From a checkpoint of a small transformer trained on Wikipedia.
Architecture: rotary positions, untied embeddings, normalized queries and keys.
Training: a variant of Adam for these matrices, 444M tokens, 3385 steps.
MLP neurons of a small language model. Each row is named by its layer, matrix (gate and up: input weights) and neuron, and shows model dimensions 48-303. Each number is 500 + 50 x the weight over its row's rms, rounded and kept within 0 to 999. Numbers have three digits each. A neuron's up and down rows have the sign that makes its largest values positive.
Before each neuron's rows, "fires on" lists the tokens most often at its 100 highest values on Wikipedia text that the model never trained on. A number after a token or word is its count.

fires on: " " 46, " w" 7, "m" 4
L9.gate839:536387462405554445518507497505466505532527406513511535490517569412506484615518450466416532428535457463470559484470400547528516476501528565517520412583500515647552502490489530507431378535549523472482395492536630499441483597521572460372501450513614433481454478519498537426506485462560581482553434488571569462488547458503556547545505523518536468513582557512424458458497506556589565529458515443508476534450385469513561535555534529553486477581555510526539467553502572472423483546456430484435418494514493523529541517506488475570479604504437489462438476498508464525442476456537532528486546510525528522510461502591503498437464576434550530482556497569467367428569483477525446514543503409445512600478485477520532369494522440433482464503503482555393550478474607501589545492522421
L9.up839:501475453490429533510519495487495492624534458533474465546508491505461535414437473491543495511502475531483525568550549503490488522526470496464481443441496446429477423627491500443562534470413503513554499549459464555480586461514582524504518544481502556485446504490494470524493511583500475420515576460489538471528557634438468552555586541482448556410388493453493583404339382445487452541453447480471536536436392485589484560543545484518537560504473447521393401434454507504571476602476509466467526497475549592511618523529516553508496517570370472516398513421449485541527434444432519542484423404510496551495512541385463523472514474493510404489496594525467463535543480437467549510535521528556468477531505451607413513457516437519517539475473423479515560511527454516534498509527499

fires on: ".\n\n" 56, "." 16, ")\n\n" 4, ")\n" 4, "\n\n" 4
L10.gate730:566472493496472510597418578465580492466564483579425478469466445399442517453421533597456401467497521535433466549505526566563445522602466471545562454599559554468582409520492554501422517580492574564501470499387471499474565527537480467501584484519422474468485481481461475478537444465522496509465477488493428461487606457487535520483470436491572498578557499480481501543442398527520522468533481482471518462390544438426486490504494510587483424486507499440429537509525502542498481486456569531458497493550455530596461575446510534449474432556483476470427472546525474421416473511489502514453463545456496469526495493535483492590434432455499498528413498643555533531485408445551435479496464464537555427468477572442531529459538489439453456495480545588581428527480418557522630494555498
L10.up730:602457460580500473608471558490478568417493512534443512496509507506503471495425531433413485565515533580485597606443481443469542499501393522588471464492586595526430474536499578462407429414431652526436443509485526559381466506556504449463507566515546517457521424441544452503535581503467463478479466544554563491562593433461480422444458511441577512560612476514418478521455418532502521599566490593509501468397512447398456481448399494609451510517555541425363438511591475513564428478537457495516548524504457633473459519541491509503462473533518461449506518466429465466465540568470480522532569495534513555502545487588543510613368459526566496469423505525582485490510478510514461513441458535547453406447519502504531493526447513500496495535506511537502435526515472512586518451569415

fires on: "st" 21, "th" 15, "et" 9, "t" 8, " ret" 7
L7.gate291:496595387556462460471428510477525560444398520384485410510564535523527527553475500569523532467615387452489489507427568560514450529458414496512554511570537490507495438549510428446497511436552429478445460443502533429525532523550413562492479454466509463427454477466521514494467538469519490547406488557454556479367435420516499477469463602401441437588551483540546458621540554529448475504481383464501403522512504510568537500508557455537467464427479473503575457541493474517445388481469433527534557524523457524524479511504451413492541563447519458505443523535433549524503546542393533513566480537519526527454541496527476516569511493501516458606407568514486547488646444533475564448494473499444582504550477467547485544625501460528466516511502537504539495457401532578540458561493523
L7.up291:471587459441531474491501565509510531442478523518461551495501441499503497522504433569460458535560523408485439467572545481490423467489455466524570556464447503544494408513502549524400490448513565606458491400490462482555513485540523518489477492470502496538414458530498527521445437463463558596500539553464566554466439451459552492465514492479489499518530490596524477436511512455458545494433554437482540439508469428476468493420570512526488439430547425515431450569476495424468446549405485369469404479519541520491531458522518445612505569540388460524523541491515569598494377504516440494490484524435387553422530580524546499509566529437426553532499525460460528440525492554524438481459534509509541458569514589523371457515479496570464418411481601396541459485528450494466452521489484

fires on: " the" 55, ")" 6, " degree" 4
L9.gate774:610466510581472454479455452503497480555516521498551539501536573436473526601408538606647456544502504450513546436508483508501475458458448562535467585577586572555357545580595508474504529509470577476456464471414572543469434482463552455519482514431588535473492458646535551511493503489531457464483526427544432473498505492514430603505541479506463395551544496536534503465570452504464501607493493526452543534568499548483524526525487522564598503525523573463508457519509521476547594414486457456459517514510425480551561429554462463534536576505610450477613432531537526363465501442458544521487526489519595450436429491450517471408412467564500524486513471438452450453545465572496480482549558474497541483463478468517587545518545469428438532412504546466462577578495523519487428642550526
L9.up774:507584411437401449526482553503463515542435492476460460427569528479531537594475530435556500503531507531568568420560484451543534483419405545525523596447529526494445562510503570512433526471496478585422374523385523443484503557516462517483459551487508504531570476450495595485436539539430482508561495507578492568553461434531534520549526418550523503487515465513528456559562505482418494485520524512456518573518484558466477523418336442366533582398504534549433476621473607562496545417486496562491551388492334488498443521600483454503528476396503528485559511512493504496499619467556508536497432454468507487482449430502612569506417568508507409461493542438535505523441522561446485529572521533464568499485432466578466482433493539391538508415528496535522492499392426624488445542508514

fires on: "as" 18, "ig" 15, "t" 5, "l" 5, "en" 4, "i" 4
L6.gate937:499595455456464540515588459369471596537463533503547577439511570473617550589480455415504535486519539527368540503501477596601532553470386570557576493576526519563484507584491481504519576441418476560435452479441544535502477518566503463528557497555570494438475548540467501607411521482524487520538520537551540583436483474384493514530452465491519468539473555438454486582553473534586441455460464506563452456517541527511417467573511489438555607460536437500457454511518560429522498532435452546412453463507477467422387542484484509557552524528411526492477439559489503461465493452450498520447481507473536509401409390456511443495542531480532492468504385515442537550553432571528559447553478512501497501476526416519588440545467428531462506395507552494518509545474545442461473516517609
L6.up937:592544536470507515504595459515518472475577471565501470505432446451477472464496415479606560426485458645468521473473540525524551527535488488555511501522462446499543582443434470447463494465487459537504502557479507474562534536480445538549467504398430464558443508529488450541508494505494508531553508483512486477467532499570499562475623517549468443473414467519498485512564537573485430499466401542500511467529424526449466517554486476517538525600505531476481562591541496502451449543432501416473507598468488506518450557529495504470537540554481521629451470566529543498544553435483490603516568498478542534458450429434544428499359362461448518506427506565425408490447529537540464642559482511463460618459482503528500457499523504591476532396511517603464390519427516548424547525524454

fires on: "," 93, " " 5
L10.gate1000:496584588399472529493506451545528499520493480550512509507535583415547456547523512458566399437602565461425483529544419528403517510368530486526612474462472518493454606493444506609464487487458527536437551538566514454466494572507551454441487504509495544477478484462492526528532482493520480376501424478470575533505451578524366592531442553483485514511565550513543519441566411577459545407446493555495508434396443532496442530466546506527453558542444528466444460483613511470521609533529548439449501482491540513522536476487458443564422527535470461546504478531436406508505538459437600545465520494546536575483500410477480469497528624453482500459434599464478459496569464466404545456522434452515427445508512556425474474486526463435415437419517467516482477453408599514545423339486426
L10.up1000:425470477549459479522608552599491426525484515512518518498545501440633423568477384582498468494533472535536527531534482471420521475480480469437521474516478541518435501608497460504555503453451543502424568553540601453490516568420547435540524532546505419482540489555448480511486523489490551458524557459587505526496595583415473515488476516450413479552504456408467552523400441495552431524535483490483489554511511428455559471509493563437405453454474515491476444573608424479438469560575557500506491471471497525542522527440528583483501524489514505493506470435471497536441521523550515516543476490513554462435512522508425477439491495463473549500516462492477481547534523463498548526563536374533488515554520525328522477560537507486534525532555362521533460496557460539440516490604476

fires on: " in" 20, "." 18, " |" 14, " of" 8, ":" 4
L10.gate974:481517431424431546562461522499532477468604471545484511407583561430476492437469519480438416502456552556438562473506464584510575443511428488482517496548402526548422503413429601404534377536480450508499414525471560536460511492444441496427580520574441452414410509471457511493478536511577572428540415596593490470471535552482487503420660525473430454533568597474458499484523572580492475503486463535524446414410471559530530574498455518457407492505440523525486490562580474531583439463442508483470449483464505475471572483455448447479488527562462595541521565430516411512479455565548463563434581510579379476495514455531425554526515530572552543583461522539491396500531549470503542492519516517460466428484495449564472354457567524459500580452496528601525508509629527455471484492537483
L10.up974:571502481464543511532532497522546536542514483449507443459440493465456448526558587563471464581443520563419529508467461563473504538544481419589548519434468449568569520456509574470508395547479494437388487464510535502514498560452589459485520472557508509475508516516540531484539517522589518507524442525498623479468437494672529499361493445461552473521524490544541528432463598519412567514534538528516426414497499514443474517539440546591497537495464572492433452494465497551530480507435496460558538467458469514490434524508528514429472533495530541485520467476518512554537491567457570534485524518471496409448517427513546476518498424584498487452426515553585499473487531508581474594590545444493498454562429471440600483480587473441557544544507499498496567568531578436481482545455449

fires on: ".\n\n" 76, " |\n\n" 12, ".\"\n\n" 4
L10.gate866:492480499458492424571475465434450482401568508451410504539517420427503469499505532482457483555499441498473564510451442522499569503517518462544516437486501499484459452448469549486527442511504453521491479489501569548459547548554478412393578536572498502506552504473486468527502431487507490498512452447476439530557491563475460467528477492510473516483566530505372531491416510425451524491449459563541522563418541499474482478479430454547460589466526551469477583536519524575450461527487532541516607538493470445569534534572518522454425502497544440477464469457483655458496543453505470525390592501509562401519501452503551392541449541586583517498500538520541621582543459456516462492453388453478449361475528453458600542524530508488459493522522515566486472559596433436585461499579491
L10.up866:485496519526503458537450504473550533506462485453472508432459522470485504422516509542399482528451459529502548385470480490500436465577501433531542488548507541438473448446546580397417518501434517437464478509531398454419552506546434483475454641500479481517505567433572447490500436445556445403521448479585499507561494543526542503397442523485453562473537450490506542464391343513533487544524508472551569454540504476505619473481454564541499523494442474546513440611483455494548530456500542526439578588427481531522494502492544560406501474545559467579490531393408559463545501465510503587465474403532502541384564418520551477420552499403550495396472597532613484442558498450507482459491471439553486439546517479467598603514515472512516437505504531547452491483528504435468594491482489

fires on: ".\n\n" 39, "." 16, " |\n\n" 14, ")\n" 8
L9.gate292:564478375534470378583454508503446589490465562502454540416479546449501443485354521533463399489550529466496514543512519506460538512555469461558513465511519524505539475528552626455475435510435604536570491573445472536479515464539479380522518594640520512455466402469576484564603523443603506498497549522493441547549553415463457559505429547472452506509533530430474469524498381536483583505466533527438539439438490490518525488457505473647481514458474536422497541516538460525482508436560548497429509533593420502646454520511543526432395452601550503482558499508457482479419569591486573571494439542478496503488468496498582483542439530540524517560406511566498556459559482493450464499479546511453506435464552557444479522454510441432575517456459482565577560482602440511534458519464512
L9.up292:442547539483485476543455534462503526412511444517402438434545493477427470433423512520479525459486477515519543475497567540455519503576440441515469484558595517452510378481478559379556446434505499541493491496485471536380496529543529433486557508552462463497468507516565581401527546488564546501439516533471418501468549464451443499471463522458461544538533498472483579537410476508499525441485452448411493504447574542518490491439498492583428528534476554532439554590474495512492451515544596494446409512562479516508380589459506562498433490507535466416503418485420521479509578544454500495399522458420481471481541451526594525560494475566592467508428456543539530535439446460482421481494462475586480480475568482432522481469461392546501470506416596524515461536606486496513462480534444

fires on: " an" 56, " the" 10, "rop" 5
L9.gate1224:451472480549427486539517405489502454521623401501485539494533556482491476496416534546518537524488370535489472500536569475478539472494432563470513489584507523563458522489485602537462486520480484467513423491535495497528477411520451438394502565494531524512515532570479479506429547583491570511508553465541450457577447539513471489517551425432529409581478469482431460438447420647549464496565508563529493503397589517448385438466447503488476573511545499552476473500515534525495532452544461472617569493526470454499577526534424509408615467510477388469533612427568502471479436418607571458511524491465604513540484477499403454559448474516513490606468492485507500442499465477485511566515447431452572469538433537495581476412476567505502536448431464425538463620358516487456403434413503
L9.up1224:520523437521412446505493526469493433507518502492469527557513504485550597520511418552508519418471425482493485433531540505545483440549448485492429515509442498538507550436557529539501493478463473539441475529493428525546596494454446524495530460575507556498443510506499441466476446583462475496572532416503490511500474461507490522433484421427428414486572573453556539588530483528585465457469491546418578539384562534509525421519508407525542437489476416483463469529453436455420539436475396481435551482429583420516593542561465575593672527496526429482502621474604444414513558493529493482495459531453599489552471543514481495453504488533524516451567508479573500465591445487467499449546553556502537455493455437488488564396508492445514601483478618490493531497474437515467451567468477

fires on: " (" 83, "born" 8, " " 4
L10.gate842:536490537506522497488474504585539534489584508518486522498408522510503501487420518448443474574540509531437510462474520535428478588447530524518513560550442460524498530512477466379494444520579541574564448452529534589536487401553575522433548472484571526526556444492531516508391510487441510513530407529566585508489430454409488435436573517516462442513503546519532430519457494579451463516428554502450386445479490519497491520507538344541442501461518531541489492585527561604526564497631552500557475479499544478489592472558446500549452475507460485395433535516393462490385399518564533429503504592518471522447496547612449466548427551496538540495513450501515464463452459513461484503574568489512513448506496650516489437469508550471498490461483554474479532433443489490576448457540459
L10.up842:446390546585480484471553503541520443585572409428422552445519533480549477442552479489494497548458567513482461511518468507449348533554498559504479453445533456488488495531441487465570509562408622489438532572590449432531577527481509558470503572404506564384548472500496435381562442554606521453539464478439529506499566502506537475516509464526550488452474515511385492436491548510499515486531496535468470552481468464457561533473549437407530512522492455532501512498494368393487434500458539463489485525508540473493487539512577482392556500455450378525603493433572458486487463478449498519453495404493412493549484546420554469476507481436481485469525541464463429523543489567437597477455565543583558534467481456438569470562446475445514466459417498556564536469429556536447479456486528

fires on: "ul" 19, "m" 14, "ed" 12, "ow" 8, "it" 6
L6.gate258:477552375477526518550559509479468536541522464470596535474492537413537506629554492526527424550505592423502548491447454451451495548472435539520472433523464490464545434645489574502482428496480458551451431593436452492492474473488423518515483547439518526454471597582456539492490580476546506594555478471555509543421513517561562485479572518476515470541529512517434503440480467554555484503567617589557476481513530464514549558515529459486543528531440503521484515515492586510417495353479475455554514503378539530479484426461544490487497511433567531468525330448514599401487469584556531549439556485553490503462401492599528481550556507477543510516574515529486448525520497506578573491454505576413501578512524443545509439511431550444554474511530476580551495513470486415555503513454501
L6.up258:534496512426588408482511457509592526465529439417540487451545542519408472481405499483568530583519497533589516613535504547448552504514553479519479446524576482475468516464522539495543610562494477487517521543523460628458566467485632521444490557504495460439399486510486436554550547593453523441497537490456380421438508560505499490550510560543416516510522476526476484572482491434497430559532568487350474537558462506517438461546502481511492453446399578517464511500513547497546484490484549504518607507500524558570509513594515525500491514499531503540578616484502466469508592457545536523559542473507476526526540500517497501464495515542560489404470458458512499434482538482413428432518494460546416540480583368626525492459482450437458541516505449469431464446503544475442506483459560

fires on: "," 71, ":" 5, " O" 4
L8.gate298:477590527575435473502400521552507500432505509515531570542526569599499385413489512546563482489509496504455399498439510506485519557461458409473481518510505432480580501486489589471446409506538563480415564489504546567492414483421561501568545543445555503505496491522492370435581667489524532544426466504545497445494516482471482415522449611507522413598531535517436522510511547578393498529473484471511477450499458548492484537499491491454458533469493483490518517481451569604555593594497561446453550500475477426521455466550519506371526515434466540545484486482437447502469527425623476486408549570530466491440474528472548521485561566535420466524453610535516439521477484525449490517506460549536512480470461517476517489473401541506486539442565586538480360515599479511549491426512624
L8.up298:353493485415457509595630440531605404419540500469591472486498517523506558543480467464496566387567521474540497517483557486477439534526537466499567455572449460525429510490493498390509467591510535539507408429429497604546591530500475518493528460486517466524489514429441576511573487390542520556453515631402460621476522446424511547609433469464509522540469568467541469622504459432505564428495465513473457480443553504536485486497489472447485538556455538543526438480513543493530532447522478443579521571522504422534513513452585499524390463545469559436521589407419482465570470531544486493466530413496595582456380531500479488453484580543538608502444507638491463590552463516553447500571473471545462383500542514507508494463518494529509464503545500438516506417474448551505504479509506

fires on: " (" 41, "The" 6, "'s" 5, "’s" 4, " " 4
L8.gate153:588455455543438428408512493532453465585541530467534529469541487457514540496447515510464447427468506492391569560449484462486432547472519540461523498512544566516479506499437562471478458516515525491383485508446467536517431470481464557458618602606520606388492483560539516445487525490451423500555438542520496534505478468532451471482520430517576524464463488461420506547507535466573572647497560515552517496476402478547461506561486482535492526455556470554456523593520562542451472362514421481442565451474446495579555523460548523475434439554516405545459528530532530606518427481486545545488475502456508525482581543522440397516333549539523515502522435572549456422572472454527462406511496434426523476467493475432548477451505560482461448408537479513381490386471478462587498464579392
L8.up153:662485517546510490449474479514421578465482540550541448502415536381610424539420578508445459437511471501503506461594426400474496447535486572518386499453582484486509520555549455427511507484480497513542407475552478555441552531569511550424486432467516482391578491424459527490656427515451533474500510413478523422509444547503512471480505480463560640558525563402519484577500509522519443516486547460586503416498395544497465549547504522534469552527449534477493500599477558550440476510489502530406538495567594543525534526598468475509469513476420493502413510493389465495519528457549487596486494465473492517472518523545521521320524484544527441450468514587450558504479533477532535422442535515541441443519502550525501592435480467437546605525538510512529440443462466415519511504580524

fires on: " its" 25, " their" 17, " his" 9, " the" 9, " Your" 5, " His" 5
L6.gate302:539488511484484531505544507402506434506519509463505444406627547466485523507405486513477575475480442543611502577501495529502398461491491499542516512560421422462503543592497461432557452504459430559583563478454470527498586532486544535543581395469555530530446490615530471524516421435489430455524430459482374502477486469485490477494492535513477491555491565484459496510543413504553481574523421459489628487566475533497428440501480432502692542434607472551586442452533411408488531618468553496519496551494522524507503456471392530541559436482500522417399467503543370433437534505577506413530482514494485484475468604457586395522481430566513483479541551479489587528544571452443561524573425427456449456438500423439440515553533491502419519473478524410508605550479573626554543459481519
L6.up302:409426498440594381547499514477495579454421481531448494484481447528494438597517528543536544514533502554555541463430457442522526471407514476454565529531510511569483448501413421411544599486404480577445499444491567565490449571425552442461557518534568572489446537490465587500527494553503414550435470388569583503606520406499437458568526478491561489478479506464415534475527493469582473458539522540485488568471557458531465508490502495458457515458574481464515594524577403553460563518445604568469445432422476381521452568536524581488466537530479473548478492545545463535460528441431527509542601525506441433493568447591437531479425424557453480626525537439461535488364507536552522576511512513456533508480501424462569540454552515342444514523546534561521502502476439538507444618499410

fires on: " in" 23, "T" 20, " on" 6, " to" 5, " at" 4
L9.gate503:463565510534587462548536592552553517471616578522483554576441456523461415512550562524474540641542568512424573412481569467397467491406492531542496478494479604527566547463454502455519549477517583486610457483492529503440463510489469459491470508462508426533540373487571475482474518514451518533538484579451557550576559414490511432494459462472427527583476519460553457483524452513577571472489486531538465456452595461463474517437558520468535539476396494518505582467553558489506483491520521559518497555546488461442527563504573467510468472469512587542485379477468438416397521495632496445450527487431571492480463473482520428564499441566585524602473584525442487580495553567456586540455605475521473444504569478486594493508567368463487525540456547435497429552421479392497505451480471
L9.up503:539450486583444559458554516480459404436476515541518544469482554450473447566498473548493541480441438495432519461466474528456520601474409501526547576494503538519490508550449543491539475516524439466447463526425570476497516537448520502544526549454366581436422437393504363501420568472452483503405539592492532561579422509474486495488533441570460421503517538409447430393467477590555510411561435464478434436522442415471505536490418511467463407552521451530549477357569611515471461570433439522451436471504533564450502509448472474528478497596509487518451424529431415510435520464571452493476489399528491484500482500413551478453553512483417477512476487547470502570561491436497516486503527448551478469555410556462532477486353442499479462559485621494555487470574501495527531476415511

fires on: " the" 62, "'s" 14, "):" 5, "4" 4
L7.gate473:425428459447415407422538424589537395496484461439504470386459493523560520466477580461543389556417483447558495431504475434432504535474438494509482560478541484519527578501473515470490602482470501399458519535475521547495524575488525474417522519493461548459516492562575477577593458569493481503487419494489474439559524410544523516437531507434522507450450443500581520545615472468484456496536469495516458540505420403503453498475403548481573560534453488595495475413551409530587510461484433593506616495551414462491594582448429524458529504448529568566509425485482453486463487484520496379577557432450611432504470481480443478439489467460587511533557608573470458477533534509519450414421577569426593503456514494585579499469499428457476591560351484490466516534393533500506546504451536
L7.up473:470417456554507487394578496452497493519398438451524410462586526495536546544437490410469501532461486522536530504496480472600404556482449596453429571460439555540568450535510517489471468636453445514455445460483514495542495469492529534509507511542496501490485541569472573451492483405538439608543550563537473514565464449473458556442490507497471520485552571486536545467515463548426479509507480438482551516509499463481438525543515470445578465510579413563444468515535474521551582482473456479581497438553562488478489566500450416467607486515508476556565482564493434453457477494416390435534502611475531471543519408606429580445436478488569431501496497558541528483493514416485511423554467552472469503493533403492532542460458507488543486436644599542537474556566517511492598487572496

fires on: " c" 62, " C" 31, " in" 7
L8.gate1131:491524427607541483536483444551571560468619560459383571522517538543581437475540420505403476527455426522506534491586422480518531504483472499483546459514481438510545442467549459494536445470534582570549408480472601491466429431491483487407471579529495470569495492476510460584522572515476498481611457532462517524459555474478455483519559470397527594537547504486495435546447456517457564476424509497518347410464527538484443612557531467542547556463518540567515493578476452492480440458565526533484509519525472507511488509573412477514522508533450524443464480380523363560526620478553520471421530524507467496436484523517422541512532427508569457517448547511441497565476493374512580418462463416559486491489522500488497439438488640475458504537577494525441480436482552526473495475497567
L8.up1131:511550578444487462424513529549478517483508497520498489470557504534464433439609428492501454534497444513461530415526476561434491464491408383444544498438474470509451497550508478403551564480447520545538567494568553500553451476572534501538464455578525532488493393473388394467483477534456477549540388609558566530551517541467502408394437472449479525466565490452488533486497502506447511503510513559505463414505471506470584402535497403503502522468459495529544406529502492558525451546534533468494521503523610520444442499496471421460529486532615590507448491448501450476419453547524467457507553462477542469552582550347545480503429614503459510491525534477546534556413507542468529593409429479513471501539462518508513376448495495462475508519454554466455459487577520515588531465471499

fires on: " =\n\n" 27, " to" 24, " \"" 13, "\n\n" 7, " “" 5
L6.gate742:557557479550548442609468556446493515457529551565524543545492561452554511561464451551451515537525520444611409444496434550483567441510580510552420519505486547448401476561533509537502523545475474475574431497528547463466477513521532443579507611543558567555461458638535555442482528538535487427537452418480525556534543505480437443488428442452478408527513483531442527631597438394515508509472571534495419541522542525515581553468506563557505501469517544594562467495526557445492442583526518517429517521500410432545566482590612470467454576528534531455509457442450558490482584491375554468531491480532542514525432442420546477478428454529509505499459572449461430514483501526511554466535472456516532418448525520408542544539525456474541485480632582458438610465421495551478496445501509
L6.up742:461381493485459405587477571492570554572522335486452475544479464473449425531517544488457483417474498491481465418515449494420502568532591560506573551477520464529489471464516544475507467503516463441455506515540396547522465479495460468580490590491509537455590374534439526481495459415491466529473449481414434447671459566534547428495459429535516506487492506448518521474507361452496524363498432407491479505501565498536516439608406529498482445424379430470454502535496476639477505445498507495537448540465442510475489485516452466518402477435513546410510387462439450465529504464495567533478576410502486557429557516524563502521453503513527517475503437477461482512454456442568516452542454535451515487492579567493463468474452483493437477484575468471485516508482502601495537495437452

fires on: " " 37, " (" 20, "\n\n" 8, " since" 7, " \"" 7, " be" 4
L8.gate362:451484421525590490594579536506531457543511508478477552452424572497486405392494568511388533555520585504452439448478406477566571586576416495536427575435474518518580506424526522419521562515499510443497471532490509502540420564454515485466550461523573435487477492557471435572537586520454505489426471486487610478516514422474390528487433544544374536517453453498526445382547429486569434556515557530512413484597435496457510573496511451418540456487513516477456558467526485451485468453467424532439477482529527456523529492523500453396509545466524453551492542496497497514423475506532514437453527468482535504534601555512522550504428436475425533422580445515524612463622530478493491476555490523411403437512546509457544476499433423545604586496501534515609512492444533396555512578546467
L8.up362:516507511511462430412506393493551525540557523586520534496426578385477467495540449450475480607547499451452513354465392453530583511523486510448560611460543529508483624454492451561555504542566505429521537502526615554482480537516546467456588477468454473385486438462509516521488524552442467510446497427477512528561424480561498426503470459504516501510532469558450407535571582522464500511487518450554499455552489532485569581502424520480468555480499461553480468506495541467507529526476485584505621559433461471518478480604573493452462477539484362567407512440461431649476493529474541510418496540461406521559423557510459481552484500530583540539534479530598537567480466442506550525450520521502533483496501453504511526421497456428597406587507452470523575388532483495529513591525459

fires on: "," 87
L7.gate1087:483544557517484398476518472524464492585598447397521588544401538537552496543525484552554408428489445511480460569574518560509547544528456487402500498487603593495506573517504535494421533547480583461529435511472534499502475501405463536481511586484522586457488477511531434620598591548482496490522490529585503476528527523514441606526489510544514560569582497519508497535518518499517455442493510591508471527528490514544573580515500429501636442492458475514535463398485511513530525567516520453475491540524422447538495510492452486429414489505503387477543486468416405489543533628487472462482493474511465499464471462461453486506498482516464555525526541524499482457503428477400572501510569497466478464498527488568536565467580387390499462511470515611476486429503494547506477481555598
L7.up1087:487433485576437588565502465615478517460530423446458432589496440457591530439565511466534517494500455481436489537481616353445462490427553481491526562545522473488495533430463509510484399474428614487437525538566482480571457487436476483467599631482518516569441566451470499574428553426530499460555521588511449470587406496490492462517564477449432482496586424526576422474462495490526470468456525458495540457474557474499432500572516445506525495527467512499617510562463490457522570522459450435588487541499528454514527528475489546435426542465455466498404509487420471504415532568521433428595476500553436500520477493452446391471451554495441559462484490558546493653499516379474464574547511549539459485495431511458545502536466425490460463480550487505510431530580455533492508461472586

fires on: "," 24, " de" 21, " of" 17, "–" 10, "." 7
L6.gate1079:567479499372488506550426527503495487534563523541508537510501463397532452514468454474500437498555521534444520459488501500512496480521412443481558561510526518472551563563426465509514490476509506519520470526404453426480528527524430541514509580529561545453553493548448548572467519559427508523491447567561521534493578481533462447582486572572559474612593547518527538512504584464542506419500469454538459465428526525547427530574560466526471547477513454511538426464500571450493532580491491539446518481427493579508480498489422584538499423493478501511549397511474515445426469477495506454562430421586458480513463447641456403480560484455520506459530503548559610535472364566425425479484502552514430462489576489540485410451520489390479443460535487512489523504451489543503513495541576
L6.up1079:414434538418607516549429490565421452507515608419468445465448493505556450386474519539591589537534513482451586460451489535417576527506465489467495468430527480486496467485479560455456545588512567449549490564513577455535431409504472526462667541460508537526585529461466488519514592489421495476513533541446562447542566399470518510495486574535579575512464565503521605546445536533485453536516488499541486492493481449485484538546522425481460600546471527505620482536452535404553458456536505531498559475576539493520459485401514536565546481544496541469547518501470540499422507549584463552504452493514526449419542521509532476425511473504469468509470501511471561599517586456445507500362551475559465487440503597522477516516529484530529479496498403454475370508473479377559456493506587

fires on: " \"" 26, " (" 20, " “" 8, "u" 5
L9.gate1201:481493485531515490556536498524479556444542551475510597502477480386406471431469529533516580502437502540558475489617482429425538565536452577469488419564462610541471537500517398519503410464515477463473444531472601559478488517515489415571536516590575483442577513530507463522473545456580542528457522557488432517421470472502522505495521424557571467471428544552614460558498553467456480526484485479433503497508574457496510441505494538443499465531443453474537537462601631560481564480548513443526507529499396468486569489494505437458483521442497470489553537513452502407466597515470527590511494474524468497474455390470530499605447550447530428476471548457465458572525470415435487460425521519572553531519561483447530487476488444561549564537603454530564522513438477477546499443537469
L9.up1201:507429503473516502483504542514444565574522510503559569605596492470491393525550604495396458487495481576479517571400474560491424507616573549504526388544513374425474495539528525523574537546479526529513533522538481478470597561470486476479508433537555466422510501592559424544478436511469415506483529514548497543449542434386508530407518458514582505583530484437569478466445477471487508444513516474521474434551521458515478503520435545433535469575445507465491488539468506574551426404496578457436462458516562581505484470530546502555443467504534489548513454493446490587465550488403505439507570522475548553505543392603557432479499438525534440452488568501504500475445527439532491481521476492516467440458570519394410478481434466504472435522489502487502485472432456517485547461607487

fires on: "," 60, " and" 14, " N" 6
L9.gate75:500564492568386452469491441473442446499410588504489512503539489511591521503455359530493385497495421460528505571594542451502471597545505476596534530573557467513419517525455604549537454560506456472484433506487479505492505444584445478445538446451488483464476527530530412470584449537556481429567544546494526402492559496475442588570541553508500509490619537502523449599520456566431519583466520536488486527420508559533518542441420541466474544409508624581537464555466435496496488581549441484555583431540468443507472476594449454479492493476580468492470455430479509475520577643506479457555618478528510514485496596455503537549509504518568551460476559465584481450487457444436457533465438464505560479493416418525493581501497534533455507522582425519515435438508503519461417427488515
L9.up75:459493466551481461494573476518395553469479440478499545537567479433602480570514475523573431493557456328600502497464401518477459531480525537502496522537448520476532535568540474531536537452485526374531539450437496619500473489520506455535468482527523490500552493434536427501500430484479512486503572485521436541570488453495435464478352413524421504546500346484662551483479486454437452458499511554580509469589520528479526504465521507503602485522546489558461555567542499530475480514407428466548489543500403491504498520446436586491460499458546565486398360579461490494476523544525433412483529581507471537522575492418463388504450451552457588530556512553618477522510456445490465494443483466601423538492507438499549497529400506489424575567517510387492518602513537499524480509466502

fires on: "," 42, ")" 9, ")," 7, " School" 5
L9.gate549:510548475593391454528461488549419492459429457524536493495497540481482567550508420483557505521483480598504462454541444508540510600543507509514522584517478464529516536424539518418546462603472577470505429483498555457467418495499566512557478497519523468450509554507507415505583466468503509607499446532497503511456505477486492530549445526488498475530489458521470463496530480597528507502508545527485449597542502514490568553530574409382390497453503459557418508572448576532512557489506475480474546489489476467588545500537492416444451471511445461501579547413522391621530610516550555565486444433567503560513559503443567630558541424466496498485509506470437504574501471534491546530541492483459491465470636484461493470533581527432448527565512506485475400466501408425453454458552574
L9.up549:489479475469486527473590445518455522448470558448558419524600430465526494473433450456524525452555408549459495540478485478552555511416406588501497557460427488439511563461512469584416452539549546490509468564551462501520421498487479517543398549517546532449432539498522491582497546550526465484498512581488509464489556456412482521529493411588553552412559478481539426554457593524566525536506483578447478485470520474401490488439475505430524496516424559575513380445555532540595614475565483509551524517465492507555474573496470536429485476447533449527504397531503450525525470534542449505459438441532485528508539568418496480476433546483456523476540468481594373511550499478451533521436504439436444522536459552530488484623525584500491371436413468498443567540540448575525569519552444